config = dict(
    n_layer=22,
    d_model=384,
    n_head=2,
    n_kv_head=1,
    head_dim=128,
    d_mlp=1024,
    vocab_size=8192,
    activation='swiglu',
    norm='rmsnorm',
    norm_place='pre',
    norm_eps=1e-05,
    positions='rope',
    rope_base=70200.0,
    rope_fraction=1.0,
    qk_norm=False,
    attn_scale=0.0884,
    bias='qkv',
    tie_embeddings=False,
    parallel_block=False,
    extras=['capped logits'],
    init='trunc',
    init_std_qkv=0.0271,
    init_std_o=0.00501,
    init_std_up=0.0271,
    init_std_down=0.00251,
    optimizer='adamw',
    lr=0.000693,
    lr_mult_o=1.07,
    beta1=0.9,
    beta2=0.99,
    lr_head=0.00456,
    warmup_steps=501,
    schedule='wsd',
    decay_fraction=0.893,
    decay_shape='linear',
    final_lr_fraction=0.1,
    batch_tokens=32768,
    seq_len=2048,
    doc_mask=True,
    train_tokens=288200000,
    steps=8796,
    dataset='wikipedia_en',
)
MLP neurons of a small language model. Each row is named by its layer, matrix (gate and up: input weights; down: output weights) and neuron, and shows model dimensions 192-319. Each number is 200 + 40 x the weight over its row's rms, rounded and kept within 0 to 999. A neuron's up and down rows have the sign that makes its largest values positive.
After each neuron's rows, "fires in" lists the words (lower case) most often at its 100 highest values on Wikipedia text that the model never trained on. A number after a token or word is its count.

L18.gate447,125,272,222,227,194,239,262,226,233,176,194,201,187,188,256,178,164,177,205,158,177,186,188,197,227,227,228,171,185,187,235,150,188,224,122,242,142,167,192,245,283,128,206,212,212,162,181,229,209,244,156,209,175,178,119,190,155,238,219,215,213,180,162,285,191,203,180,172,168,289,230,196,208,236,180,202,189,233,262,219,204,190,264,168,145,259,234,141,176,157,141,191,212,229,219,203,217,184,173,160,192,212,211,214,178,105,165,181,190,201,156,219,180,204,369,175,199,242,196,134,262,171,240,199,225,209,196,160
L18.up447,234,171,225,57,271,199,212,234,202,240,176,234,180,234,202,197,225,188,219,129,190,179,212,202,192,200,147,220,176,251,269,235,183,239,240,182,210,249,222,125,142,199,188,214,208,194,249,245,232,110,143,249,207,228,166,177,163,204,135,217,239,219,159,157,237,228,179,196,198,297,167,125,175,215,192,212,175,279,167,215,151,250,225,192,159,165,223,178,163,206,226,214,189,245,215,232,228,212,223,191,245,235,171,205,150,100,266,248,193,181,153,181,208,234,203,209,137,234,190,225,139,219,212,172,183,115,261,211
L18.down447,223,121,209,248,245,164,250,162,174,136,183,228,49,217,206,187,188,208,169,198,197,204,271,257,179,198,91,195,163,163,212,225,186,225,151,184,243,160,192,189,200,149,273,158,206,163,276,130,240,209,204,254,183,142,277,221,138,213,200,279,192,250,182,197,217,193,184,141,196,210,220,225,203,180,199,158,179,153,203,222,177,275,193,195,186,231,240,184,229,168,254,212,233,153,177,170,226,202,183,227,224,188,152,255,213,178,216,222,192,169,225,239,196,175,162,140,229,143,200,160,147,132,213,236,147,137,242,246
fires in: "as" 54, "with" 8, "without" 7, "on" 5, "titled" 4, "after" 4

L6.gate4,153,220,194,202,215,191,152,220,267,195,201,236,190,233,174,144,158,252,179,220,228,193,217,301,211,150,180,202,138,198,185,194,229,187,164,203,107,307,169,170,153,222,145,182,249,218,217,236,185,193,135,187,208,260,198,159,198,130,192,212,150,194,249,161,169,268,185,157,244,228,270,208,126,198,181,130,242,118,169,156,205,185,212,164,203,128,156,193,198,173,191,143,211,148,264,260,193,195,146,251,246,212,162,207,267,180,184,146,264,182,205,280,209,132,155,206,228,204,216,235,185,174,228,117,268,229,179,128
L6.up4,243,195,175,204,226,319,227,213,176,142,276,216,185,107,294,210,219,200,230,168,149,267,182,263,189,191,241,162,196,202,207,221,270,276,151,132,157,254,224,235,120,130,227,191,200,143,257,196,291,181,165,254,197,248,232,189,230,167,139,218,212,210,116,189,197,229,185,210,222,210,217,228,170,217,207,234,275,140,229,167,204,183,134,203,184,232,196,191,189,173,182,222,190,176,239,199,248,206,217,204,150,205,190,263,221,206,140,226,220,278,157,151,219,212,181,162,147,218,178,294,222,200,175,136,179,247,154,250
L6.down4,201,172,214,221,218,185,192,210,220,200,185,147,174,224,205,179,136,161,123,226,215,244,207,225,207,250,296,172,258,247,167,143,152,230,192,161,197,164,152,164,163,224,252,190,260,150,223,241,196,189,177,232,225,151,162,206,216,199,202,170,224,238,196,231,183,228,356,231,214,206,153,157,230,189,193,188,153,254,215,236,247,227,247,190,192,161,222,180,133,174,455,179,189,229,239,210,180,176,195,206,216,213,268,228,224,208,231,211,175,200,199,217,163,187,156,161,116,269,195,226,212,214,155,213,199,279,243,237
fires in: "many" 18, "him" 8, "various" 7, "there" 7, "these" 5, "other" 5

L3.gate220,187,214,214,167,186,228,237,189,170,184,155,271,191,159,171,210,181,252,256,195,286,200,215,217,248,225,226,216,167,196,257,166,210,189,95,168,221,151,236,218,153,226,193,213,165,254,264,194,216,204,199,191,200,209,219,260,156,227,188,211,214,173,191,264,239,219,181,234,175,214,207,210,245,292,204,200,198,255,216,177,143,209,231,197,223,164,183,101,190,164,198,84,237,165,235,230,242,197,176,220,188,230,155,213,162,187,186,141,152,203,173,229,232,202,302,125,146,263,223,202,172,164,234,163,180,204,214,83
L3.up220,203,148,295,190,176,172,230,201,220,152,192,214,80,181,264,158,235,209,242,167,184,132,210,154,214,197,230,201,170,159,217,225,156,216,150,151,189,230,202,236,182,216,262,182,173,201,157,167,251,181,220,170,180,184,176,203,113,174,251,140,205,212,152,252,220,242,230,184,229,251,247,187,277,236,248,189,197,253,232,179,165,162,209,189,195,188,214,184,181,207,187,231,180,154,264,190,270,191,242,212,226,255,209,278,200,159,241,195,145,187,199,188,220,264,252,207,113,208,193,210,184,248,257,188,219,236,183,142
L3.down220,152,89,212,222,223,147,201,243,173,179,175,235,180,237,174,154,209,186,204,242,135,146,169,182,235,217,262,183,202,197,227,189,137,199,232,195,137,251,199,258,197,113,227,182,205,146,180,185,187,135,198,215,223,177,197,181,140,208,225,132,185,151,162,251,162,132,414,167,255,195,188,148,210,114,242,171,158,191,197,198,280,204,172,231,139,179,213,290,204,108,375,213,176,198,193,148,193,193,177,188,218,262,240,226,284,251,255,217,215,152,231,209,201,202,150,253,143,172,197,158,228,234,162,195,237,232,254,285
fires in: "can" 38, "would" 27, "may" 16, "could" 11

L11.gate687,243,211,236,199,223,156,245,166,218,197,219,232,191,217,274,187,163,185,132,177,247,215,146,235,210,187,189,185,243,233,182,151,142,209,206,171,229,178,250,221,261,110,152,218,237,133,227,243,198,321,232,187,243,236,182,144,163,181,143,199,164,185,185,203,171,230,131,204,196,233,174,190,132,232,244,177,162,208,196,155,270,210,196,268,244,157,212,195,212,101,111,137,171,188,147,305,179,194,184,225,137,176,203,152,152,179,234,228,221,213,223,225,227,243,147,145,129,198,230,162,256,213,132,196,145,192,221,218
L11.up687,213,192,196,190,177,170,256,145,179,239,258,207,155,200,225,197,232,140,203,191,227,214,169,181,227,164,233,203,228,162,204,152,155,309,294,136,178,249,180,182,242,178,231,176,155,140,133,170,187,268,217,189,255,189,152,176,242,127,257,113,146,166,166,195,153,148,228,153,262,219,161,169,181,191,289,186,176,194,136,124,200,199,165,187,175,176,201,225,172,193,207,200,192,110,206,192,185,244,215,220,108,188,177,235,182,234,287,208,184,215,246,207,246,212,229,211,170,286,141,139,211,219,242,210,224,208,166,230
L11.down687,212,141,171,210,165,153,211,186,195,203,230,185,136,193,210,194,188,181,190,187,186,230,235,215,221,212,228,251,219,212,229,190,139,245,238,123,160,272,139,208,169,215,260,199,138,130,144,163,224,119,262,196,220,146,185,185,217,120,306,187,138,246,161,201,117,181,322,148,264,229,253,189,203,160,220,215,197,178,150,173,167,216,223,157,150,221,184,272,169,233,341,239,207,106,203,223,253,211,164,189,216,205,190,224,260,174,225,228,215,228,165,161,251,214,216,267,233,260,123,155,185,236,194,199,281,263,185,189
fires in: "first" 42, "the" 21, "only" 5, "have" 4

L3.gate348,189,242,179,211,200,230,149,135,151,158,157,237,212,204,219,225,211,128,203,146,233,275,195,270,131,153,206,223,153,257,224,146,228,219,154,189,217,189,246,204,245,175,171,142,258,226,218,240,228,234,216,227,177,228,206,232,178,197,148,197,223,251,228,222,267,220,147,255,221,240,205,162,185,264,261,221,220,204,198,189,196,202,184,155,256,123,150,192,191,199,212,128,204,191,274,275,259,183,164,219,206,164,146,157,170,188,172,269,198,247,178,208,239,146,257,165,180,163,176,158,191,146,223,208,225,215,163,172
L3.up348,182,212,252,187,161,197,188,141,180,190,195,186,113,254,233,201,225,107,228,136,124,166,221,199,157,173,274,247,141,199,237,186,217,212,185,145,182,204,149,241,181,191,222,100,268,189,193,252,222,245,201,125,162,162,212,257,227,96,254,150,172,237,145,245,205,219,233,210,219,215,246,161,209,248,212,216,192,227,198,112,198,183,153,161,234,144,139,202,187,196,183,204,144,177,242,184,293,122,228,252,198,200,152,125,171,186,278,251,173,263,190,231,230,217,278,274,176,200,157,170,202,196,222,235,269,211,139,169
L3.down348,224,222,188,208,196,167,197,178,235,232,219,169,5,243,155,178,247,215,191,211,169,198,207,164,242,197,227,195,244,200,171,214,120,196,203,204,167,182,213,205,210,217,269,210,206,167,165,207,219,215,151,161,200,151,244,189,213,105,218,133,228,167,135,236,125,166,342,161,234,218,264,204,188,132,207,257,144,225,209,203,206,185,160,212,151,219,173,247,241,218,484,245,166,209,192,151,208,179,151,156,263,222,185,148,217,203,263,200,176,193,248,214,169,225,235,207,178,204,170,199,190,320,249,242,205,277,159,260
fires in: "the" 38, "their" 16, "my" 10, "one" 8, "her" 6, "other" 6

L6.gate290,202,327,214,213,254,241,241,187,209,213,200,146,217,208,201,161,201,300,264,242,183,223,99,191,162,238,185,195,221,292,206,272,200,234,222,271,128,267,222,224,233,186,192,277,199,181,288,169,234,173,267,206,199,291,113,205,158,177,183,215,220,160,214,231,291,162,210,209,192,133,173,240,250,180,180,164,194,179,144,252,210,237,194,254,200,132,255,235,155,243,183,271,93,155,242,199,181,231,236,211,198,139,208,218,194,209,192,81,292,222,257,352,155,236,249,136,204,190,264,312,207,275,136,141,166,194,126,154
L6.up290,226,245,213,236,206,188,221,164,181,122,261,230,179,204,297,154,165,147,186,231,247,202,172,220,169,263,213,258,172,210,152,248,141,243,228,180,147,169,194,157,297,164,219,182,201,174,183,207,186,177,113,187,149,200,223,195,253,142,289,206,228,283,250,215,179,225,238,184,168,164,203,202,243,191,255,258,204,247,224,197,302,226,169,180,267,154,267,157,150,168,185,226,159,126,148,230,178,165,180,202,205,217,204,187,215,166,189,195,205,215,154,157,169,169,148,203,161,243,188,228,193,213,197,245,220,184,228,249
L6.down290,225,112,233,160,184,189,155,262,267,202,200,150,209,199,112,175,191,143,167,208,204,101,285,223,223,218,232,176,163,189,194,218,201,184,212,194,181,248,255,210,173,139,225,193,279,122,193,216,204,233,217,231,206,163,239,190,169,168,193,227,225,248,218,213,257,214,275,212,172,194,214,147,168,105,245,222,263,223,207,262,243,199,228,172,174,298,187,218,179,242,414,238,239,216,241,291,234,238,190,201,237,188,156,186,232,151,239,262,291,162,237,195,228,235,180,181,187,181,184,153,194,198,216,173,164,206,201,227
fires in: "many" 16, "same" 14, "during" 13, "such" 6, "other" 6, "few" 6

L6.gate125,212,184,189,177,193,205,192,194,209,142,167,170,218,236,191,156,193,201,250,205,208,247,213,133,244,169,198,220,171,181,167,181,329,186,208,304,167,252,291,263,162,117,208,236,251,200,260,145,248,162,158,179,231,225,207,222,199,131,218,311,170,196,235,241,206,284,171,167,233,186,170,186,150,165,172,271,182,156,198,199,238,212,258,214,206,220,206,227,184,189,219,240,143,186,266,225,132,174,176,207,231,192,241,216,173,188,236,228,230,187,246,261,216,177,265,208,217,231,228,236,194,177,196,200,180,220,134,94
L6.up125,253,220,273,239,203,198,235,133,191,134,254,144,213,215,250,127,144,173,185,199,220,214,216,282,182,168,167,241,210,199,256,145,216,242,152,217,250,189,178,217,197,177,192,165,227,193,227,158,220,270,241,204,148,197,177,220,258,141,262,196,203,171,171,129,208,211,173,213,179,199,187,146,226,180,183,238,247,200,159,197,240,180,188,264,263,188,207,242,215,192,214,203,240,225,185,247,215,217,121,230,175,153,259,207,174,234,256,261,284,108,203,138,166,143,202,212,193,234,144,228,120,225,184,251,267,201,215,188
L6.down125,200,193,239,201,227,205,210,149,250,276,176,176,137,163,137,247,213,130,214,199,185,216,223,196,230,231,150,179,186,210,202,231,176,197,174,161,208,152,234,196,128,189,227,155,246,162,147,241,207,275,209,242,242,164,143,240,255,152,186,252,201,178,257,196,257,205,309,182,197,222,212,162,149,228,219,220,167,218,166,214,189,191,195,151,238,231,221,153,199,163,390,176,192,236,180,202,205,178,225,244,156,221,146,200,290,187,281,168,267,122,111,177,210,157,181,242,191,195,190,193,176,196,197,289,151,175,191,202
fires in: "this" 29, "same" 24, "these" 21, "such" 12

L3.gate261,195,246,225,147,228,157,280,202,242,202,136,212,221,119,245,181,213,266,222,223,278,202,213,188,166,217,180,152,192,176,262,195,189,244,159,174,226,172,284,225,151,183,155,254,217,261,269,274,193,245,268,220,221,232,183,192,139,203,180,204,203,191,214,220,245,174,193,197,205,245,189,225,288,236,239,201,220,204,251,247,163,219,231,246,172,178,247,122,170,176,211,139,207,164,205,258,232,202,158,266,228,217,126,212,152,190,205,146,150,156,191,157,168,164,281,134,197,241,240,217,231,184,260,160,211,197,209,129
L3.up261,224,193,235,206,238,96,260,182,234,180,151,161,174,198,207,166,216,229,238,183,198,163,188,122,200,199,188,163,186,155,279,198,164,228,194,184,184,203,228,233,128,182,184,217,190,216,208,185,186,234,248,217,242,183,134,192,120,166,258,150,157,234,165,203,192,168,199,198,274,256,195,214,265,199,211,247,198,239,283,199,179,178,243,222,181,205,252,163,214,196,217,173,190,146,242,203,258,163,202,245,248,220,185,201,174,202,243,161,173,155,224,184,206,223,255,203,183,186,179,227,214,206,258,191,194,234,202,188
L3.down261,150,113,216,193,205,174,200,216,164,180,138,186,228,222,198,147,211,169,235,221,156,153,185,201,204,180,222,184,150,207,218,183,146,187,210,143,130,226,208,227,211,145,230,146,167,175,194,209,155,186,262,241,265,181,210,232,169,151,225,176,191,166,199,274,185,170,460,174,266,206,233,199,214,145,230,225,143,232,177,208,252,155,173,189,91,212,183,218,255,197,469,157,213,146,193,267,235,199,186,215,212,245,238,173,245,214,251,210,212,188,251,200,184,232,189,306,124,148,156,179,221,213,236,218,176,191,224,243
fires in: "can" 39, "be" 13, "may" 11, "could" 11, "cannot" 5, "should" 4

L10.gate682,160,175,178,197,222,100,216,157,290,176,215,195,225,176,204,228,214,196,247,211,190,165,259,241,220,205,213,140,193,164,163,226,195,202,255,165,182,128,193,190,204,237,197,151,250,217,169,209,212,175,157,195,181,250,113,211,140,182,195,193,276,236,215,251,210,134,202,219,204,212,204,200,186,172,260,189,262,192,162,200,199,151,188,176,163,216,178,191,190,227,206,259,174,154,213,264,222,229,193,175,162,131,170,186,257,201,229,183,241,168,153,215,213,186,205,210,195,229,186,103,180,212,199,200,211,181,224,142
L10.up682,177,220,170,230,241,180,223,191,218,183,172,189,216,191,244,200,127,232,205,257,246,228,218,160,217,229,179,140,193,220,152,254,107,174,212,268,201,225,220,159,206,215,190,272,152,194,157,184,154,175,222,173,191,272,149,223,164,274,156,237,295,244,179,141,216,206,177,223,170,168,273,198,207,264,246,185,229,164,209,185,228,183,262,234,204,202,224,182,156,270,206,168,203,169,174,225,151,179,173,144,247,172,204,205,275,193,139,194,191,240,225,202,158,235,166,159,168,159,220,174,168,188,229,298,164,207,264,70
L10.down682,155,183,146,202,168,157,188,234,135,164,186,271,217,194,197,267,221,211,230,170,182,231,122,198,180,213,176,209,188,149,237,168,181,168,222,212,197,237,183,253,179,176,127,163,186,219,139,179,216,172,173,87,129,228,210,234,104,153,189,151,221,183,177,306,232,173,180,202,253,278,244,172,262,182,170,249,181,242,220,209,238,200,152,229,244,221,165,220,147,217,100,291,231,161,197,230,175,150,259,268,158,222,204,182,131,182,230,270,288,190,238,159,194,233,239,152,194,190,187,239,173,205,221,246,223,254,188,141
fires in: "when" 28, "before" 17, "until" 17, "under" 12

L8.gate30,206,259,91,114,208,173,146,185,217,217,156,166,147,218,210,146,191,110,158,144,161,140,218,131,166,201,219,206,195,224,183,288,196,215,242,220,178,155,227,184,242,229,163,273,224,236,165,173,271,250,285,209,233,236,219,241,140,215,166,187,164,197,242,200,228,146,197,221,122,181,168,203,258,198,231,219,148,172,233,137,278,203,235,169,198,111,176,172,301,218,197,241,190,172,214,190,219,220,168,185,212,162,208,199,208,207,210,162,190,288,215,181,235,228,184,170,223,186,223,170,181,145,196,215,141,157,195,228
L8.up30,255,210,212,130,253,244,190,126,162,213,151,202,202,230,154,245,242,212,193,220,175,156,189,186,183,205,186,150,150,231,164,152,235,239,185,261,214,195,250,224,199,138,180,199,241,242,262,178,217,169,240,224,203,162,223,231,193,171,159,266,219,215,222,170,177,254,189,222,252,187,135,153,215,246,241,215,121,176,164,205,220,205,288,211,369,197,184,191,175,214,136,236,144,276,219,157,175,216,177,179,243,196,187,262,229,212,242,255,190,225,238,277,175,276,201,184,161,148,233,198,252,200,151,230,224,231,278,202
L8.down30,173,99,235,164,111,193,188,234,151,247,228,230,178,136,256,195,211,245,187,192,210,211,177,168,148,249,211,166,151,138,160,186,169,162,205,193,231,196,210,135,213,224,242,200,206,234,183,231,221,218,181,199,233,209,185,182,142,201,243,229,239,216,248,206,130,235,208,155,265,179,135,199,290,189,217,213,114,244,239,164,219,179,225,213,239,201,210,213,186,182,263,183,150,178,193,164,246,212,198,167,211,171,140,190,127,238,174,227,131,243,205,115,134,138,237,179,184,167,237,171,216,162,201,248,237,201,223,179
fires in: "2022" 17, "2021" 13, "2020" 13, "2023" 11, "2024" 10, "2025" 5

L6.gate480,213,178,205,152,226,190,201,228,155,157,199,301,203,152,172,176,192,189,243,179,181,244,206,195,151,204,146,211,150,189,209,178,158,232,216,201,180,227,184,180,141,154,175,200,229,219,226,250,254,245,228,249,175,223,249,170,154,171,145,188,167,168,198,188,209,237,193,258,150,188,202,194,215,207,236,255,237,157,225,115,235,185,266,211,216,128,179,266,129,196,215,204,208,219,230,235,120,158,186,208,227,194,80,173,217,236,123,228,225,185,232,160,265,220,215,203,117,266,241,198,292,189,160,201,222,228,226,196
L6.up480,234,132,263,158,190,163,210,170,207,151,230,275,89,207,149,141,203,199,225,245,180,222,192,237,154,152,232,256,209,176,236,159,196,250,230,141,135,200,174,213,139,228,233,112,211,203,191,247,262,203,220,240,239,186,262,241,179,131,198,177,136,182,182,206,178,240,214,194,230,212,201,182,196,170,194,250,176,222,231,162,219,187,152,227,109,150,145,200,105,204,185,197,148,188,262,149,199,134,220,194,258,211,201,226,234,171,160,219,255,173,229,197,238,249,150,269,156,274,224,187,239,213,216,207,256,228,183,250
L6.down480,192,98,196,181,129,170,234,183,238,221,201,214,161,187,212,192,198,185,249,238,205,190,255,252,214,240,306,137,269,169,195,165,229,270,169,121,186,196,206,248,224,179,234,66,174,161,174,218,201,146,231,214,175,175,195,184,237,193,172,227,215,231,256,154,232,166,231,110,253,220,195,178,240,175,158,213,134,209,250,291,206,165,146,249,178,182,147,189,242,201,322,199,172,196,220,143,221,240,191,216,172,194,235,202,267,245,161,208,228,146,199,210,145,219,227,209,184,171,206,214,154,245,195,227,205,241,289,171
fires in: "has" 26, "may" 10, "can" 8, "did" 7, "could" 6

L9.gate863,161,234,161,127,238,202,256,185,186,165,210,208,187,187,110,212,179,230,178,139,184,218,300,217,178,188,220,138,154,201,159,236,253,229,163,256,231,171,228,141,271,187,170,226,209,193,206,197,182,195,214,158,133,242,179,229,163,181,178,256,186,252,167,242,159,180,212,201,243,228,234,163,207,159,217,136,262,251,250,181,192,316,181,221,167,189,167,171,117,247,209,240,215,204,198,198,189,250,155,193,189,156,198,216,229,195,112,284,260,245,192,210,246,233,173,217,199,242,240,113,261,136,161,181,205,102,133,200
L9.up863,209,159,227,188,227,222,203,184,241,217,257,197,171,56,203,275,230,191,234,192,199,252,283,167,244,225,232,205,192,203,210,248,241,234,127,213,175,180,190,101,140,193,173,155,158,193,205,196,239,172,119,183,206,199,169,202,134,137,216,196,219,218,175,256,217,155,226,270,267,195,221,214,195,243,171,182,238,219,245,199,184,211,124,195,158,208,178,145,231,250,212,210,180,238,247,200,199,236,257,205,197,203,146,225,114,138,254,181,177,188,249,140,164,172,213,201,198,197,150,232,227,187,280,236,200,187,191,170
L9.down863,219,170,169,149,173,110,226,269,192,159,197,184,110,201,208,260,229,213,143,185,139,192,211,238,248,155,228,224,255,145,195,176,146,193,210,225,207,213,202,185,281,195,173,180,198,235,266,183,226,203,237,193,251,211,227,243,126,185,237,119,192,166,204,184,189,226,233,161,133,221,175,189,198,230,172,149,203,168,224,210,164,195,182,156,178,229,176,207,237,247,301,200,196,125,223,234,203,260,221,211,226,278,196,219,202,144,239,178,155,243,192,169,200,151,211,236,175,227,168,167,191,241,318,251,236,190,140,175
fires in: "like" 22, "as" 15, "with" 12, "on" 6, "to" 5

L4.gate951,233,235,274,204,190,248,204,138,138,266,231,226,135,252,196,267,235,190,221,177,126,141,188,284,199,235,129,233,213,140,148,189,178,223,231,138,151,142,237,184,200,213,216,168,218,240,148,230,144,209,174,142,147,149,230,231,209,209,320,174,172,208,185,191,242,120,268,185,196,187,230,194,147,165,286,172,249,186,221,201,182,165,177,204,223,147,216,182,163,232,206,261,170,142,244,214,201,186,243,204,196,209,181,243,194,247,172,196,171,168,241,215,182,226,216,208,167,245,195,195,250,227,189,183,189,232,278,193
L4.up951,225,218,243,275,144,224,234,189,115,211,253,261,192,164,230,215,193,249,236,132,206,223,169,297,171,230,130,221,173,233,187,189,251,217,163,171,179,179,256,192,188,126,202,214,229,198,224,281,167,205,181,191,126,217,165,208,188,226,215,184,198,261,190,177,235,218,191,185,172,185,174,203,219,170,275,238,248,214,195,216,190,228,186,196,235,107,217,217,190,166,194,197,203,137,224,231,229,113,249,237,191,208,152,238,209,240,172,202,223,173,289,200,225,117,223,160,178,246,215,159,238,167,198,187,198,247,184,129
L4.down951,144,237,272,213,83,205,216,189,201,247,194,163,34,228,140,230,216,200,167,267,187,194,216,151,198,150,150,197,228,210,154,193,164,224,234,177,97,144,231,191,225,238,150,169,239,129,179,215,168,199,203,182,192,118,245,233,196,185,214,116,209,257,165,183,220,144,439,178,212,184,205,214,237,213,229,202,215,202,160,189,226,199,213,209,218,174,232,205,197,278,455,220,213,240,201,213,220,182,174,221,205,224,192,243,237,213,171,188,223,176,201,175,202,207,237,187,190,180,221,220,242,259,196,259,231,218,207,248
fires in: "in" 73, "within" 8, "at" 8

L6.gate518,230,123,238,166,210,185,190,208,216,256,196,227,202,140,224,263,236,146,243,215,216,190,126,244,136,251,158,188,242,228,284,173,174,214,257,162,139,217,218,251,230,129,120,173,185,138,219,245,160,188,229,215,188,202,193,236,137,244,212,169,200,136,208,201,210,165,169,239,136,116,247,177,260,212,162,221,240,145,135,181,215,228,202,129,259,206,264,127,187,216,193,155,337,214,202,234,200,187,205,191,139,197,161,210,135,204,207,299,167,152,232,194,200,190,257,219,216,267,208,137,188,313,238,142,170,134,233,212
L6.up518,118,185,156,242,206,236,169,154,167,231,188,201,233,173,153,191,243,180,109,165,175,195,212,232,195,178,146,165,224,197,181,172,236,287,191,142,223,233,147,122,188,225,243,181,205,172,153,203,202,185,240,83,174,136,156,157,213,229,162,217,188,218,165,140,128,157,201,163,117,207,219,263,232,216,211,289,275,152,208,178,138,164,147,221,246,211,200,184,176,198,163,225,256,209,239,160,274,181,105,219,202,210,257,217,194,139,179,250,190,173,289,217,210,198,261,207,190,245,233,124,210,189,212,233,218,225,209,234
L6.down518,256,222,251,202,186,227,212,190,260,174,181,214,144,212,176,163,199,163,214,179,203,204,193,212,219,147,195,233,212,199,192,217,168,159,232,222,202,213,205,248,180,194,182,127,196,207,174,171,84,240,269,198,222,110,171,164,153,230,224,239,213,211,235,176,275,139,237,213,177,225,229,199,249,205,148,209,157,257,202,148,168,157,193,223,212,204,228,176,145,265,322,134,286,165,219,251,272,220,183,183,149,164,191,225,264,186,147,275,125,203,198,197,165,192,182,229,141,255,192,208,227,170,181,222,239,216,154,199
fires in: "at" 28, "under" 27, "with" 11, "within" 6, "following" 4, "atlético" 4

L10.gate873,232,192,210,175,153,257,231,176,164,148,187,275,196,98,262,189,183,192,178,165,169,288,164,280,218,214,215,178,245,203,164,135,184,295,179,158,206,209,184,185,264,204,296,184,148,253,277,116,282,167,194,110,192,162,277,145,197,193,162,186,179,175,200,97,230,208,167,158,167,224,197,252,245,158,210,193,278,199,185,201,227,249,113,220,176,179,198,237,188,154,210,245,234,256,139,196,118,178,242,230,186,146,180,230,218,231,222,227,178,182,178,155,195,209,242,136,169,227,162,215,184,277,186,164,205,190,265,261
L10.up873,177,154,220,202,176,220,221,142,194,149,234,175,140,225,211,268,253,165,237,184,184,204,138,120,207,209,251,227,147,225,236,242,260,289,136,176,223,203,123,238,177,150,158,122,202,211,248,157,245,266,206,183,149,149,210,117,201,62,214,148,153,239,201,142,174,140,237,179,187,278,222,170,245,199,208,189,147,182,213,222,202,223,155,224,182,229,228,184,219,165,215,187,169,193,148,210,206,158,186,138,203,224,289,175,167,189,209,208,157,219,206,215,151,196,189,216,169,227,223,214,196,203,119,176,226,201,172,192
L10.down873,152,187,212,209,173,159,213,220,187,271,145,159,160,309,196,189,228,232,156,203,180,200,321,194,270,160,223,229,191,220,171,188,199,187,255,222,191,214,201,281,193,245,148,203,154,116,184,297,189,210,317,219,210,182,181,183,125,140,202,221,153,277,148,294,199,206,263,197,253,225,177,230,180,150,193,275,212,236,135,205,165,202,203,137,218,178,215,162,189,146,258,212,203,185,157,148,154,255,233,253,245,162,219,130,175,152,213,229,206,181,178,170,262,235,180,201,206,233,261,192,189,224,177,190,144,215,192,203
fires in: "the" 49, "among" 4, "as" 4

L4.gate695,199,169,178,189,259,241,215,227,176,273,186,205,168,154,218,246,150,211,206,179,219,186,248,218,218,253,143,246,191,126,251,189,179,159,266,216,265,254,242,237,176,249,176,272,200,195,218,169,218,176,181,158,133,172,163,207,159,265,207,192,276,193,208,257,217,199,223,206,185,195,287,217,258,170,184,185,274,140,179,87,189,176,237,173,258,179,171,261,114,179,154,217,199,251,206,205,256,256,260,260,161,211,215,241,154,284,202,232,153,123,181,230,174,226,209,228,179,190,163,303,185,230,217,206,268,229,214,163
L4.up695,189,206,167,219,236,230,240,147,246,233,230,171,184,176,157,168,196,214,193,292,165,223,223,213,136,149,188,264,182,205,201,144,280,279,144,185,193,183,174,228,229,206,200,212,185,284,156,247,208,150,248,158,238,166,132,242,231,131,241,199,214,185,203,211,207,138,180,149,193,222,195,230,162,227,188,252,240,199,162,252,142,175,261,215,180,188,199,108,214,225,155,140,189,232,167,209,202,202,214,231,231,227,283,212,153,251,184,207,232,265,228,260,155,277,219,249,223,284,144,138,141,131,127,260,276,168,134,159
L4.down695,147,211,200,158,203,248,208,174,184,215,96,185,153,213,196,227,243,126,196,255,207,175,156,197,206,237,220,216,200,159,245,74,187,188,160,156,209,151,186,207,208,203,217,206,253,193,91,190,142,163,237,219,239,169,195,218,122,227,233,162,225,195,218,209,256,204,250,248,259,222,233,186,247,188,261,127,166,197,164,205,209,195,179,192,205,223,246,159,176,202,317,128,170,228,213,272,211,210,201,153,179,277,211,164,212,323,184,180,231,222,211,197,217,194,215,231,239,156,224,155,235,193,221,153,211,195,181,172
fires in: "at" 72, "august" 10

L3.gate989,196,192,138,205,187,207,155,161,201,221,220,254,166,142,180,225,205,203,256,194,216,241,188,298,231,176,159,197,171,194,268,216,229,197,181,218,199,207,237,188,201,224,204,196,295,317,245,179,176,235,142,189,156,287,215,183,174,174,151,217,197,229,217,251,314,185,175,200,219,244,213,258,145,192,228,196,230,192,187,182,201,258,194,217,262,189,253,211,187,184,233,148,226,168,247,245,242,163,202,198,187,183,176,269,172,283,208,265,249,135,248,236,183,112,240,127,271,213,168,185,186,143,186,211,148,243,162,141
L3.up989,193,249,198,192,204,216,156,116,156,203,214,210,109,236,182,217,271,160,248,175,155,204,175,279,203,198,230,248,228,118,226,167,188,222,183,202,130,191,202,229,209,160,227,131,204,275,140,152,152,188,179,166,181,128,262,246,168,89,226,161,194,187,162,306,240,174,203,176,212,199,244,220,135,202,267,226,263,172,181,81,232,233,174,191,207,244,161,203,201,205,165,196,223,195,232,203,208,169,241,165,146,234,213,219,164,271,258,273,229,199,246,271,174,212,291,190,196,186,180,226,192,239,166,237,154,249,143,192
L3.down989,221,186,201,177,211,156,205,142,219,230,222,164,18,253,119,168,197,181,172,236,203,205,206,182,214,236,223,188,226,165,180,185,165,160,199,240,185,192,206,244,195,185,174,175,226,152,246,212,196,204,244,181,216,66,250,206,165,137,198,169,183,190,167,208,152,178,398,139,229,172,236,235,214,143,256,209,183,205,206,138,221,224,123,187,168,156,162,220,202,191,491,243,174,271,229,179,202,181,205,243,203,168,226,181,191,158,219,237,189,216,188,177,194,252,251,221,229,231,198,193,203,326,233,214,196,255,197,245
fires in: "other" 32, "among" 10, "all" 10, "amongst" 4, "different" 4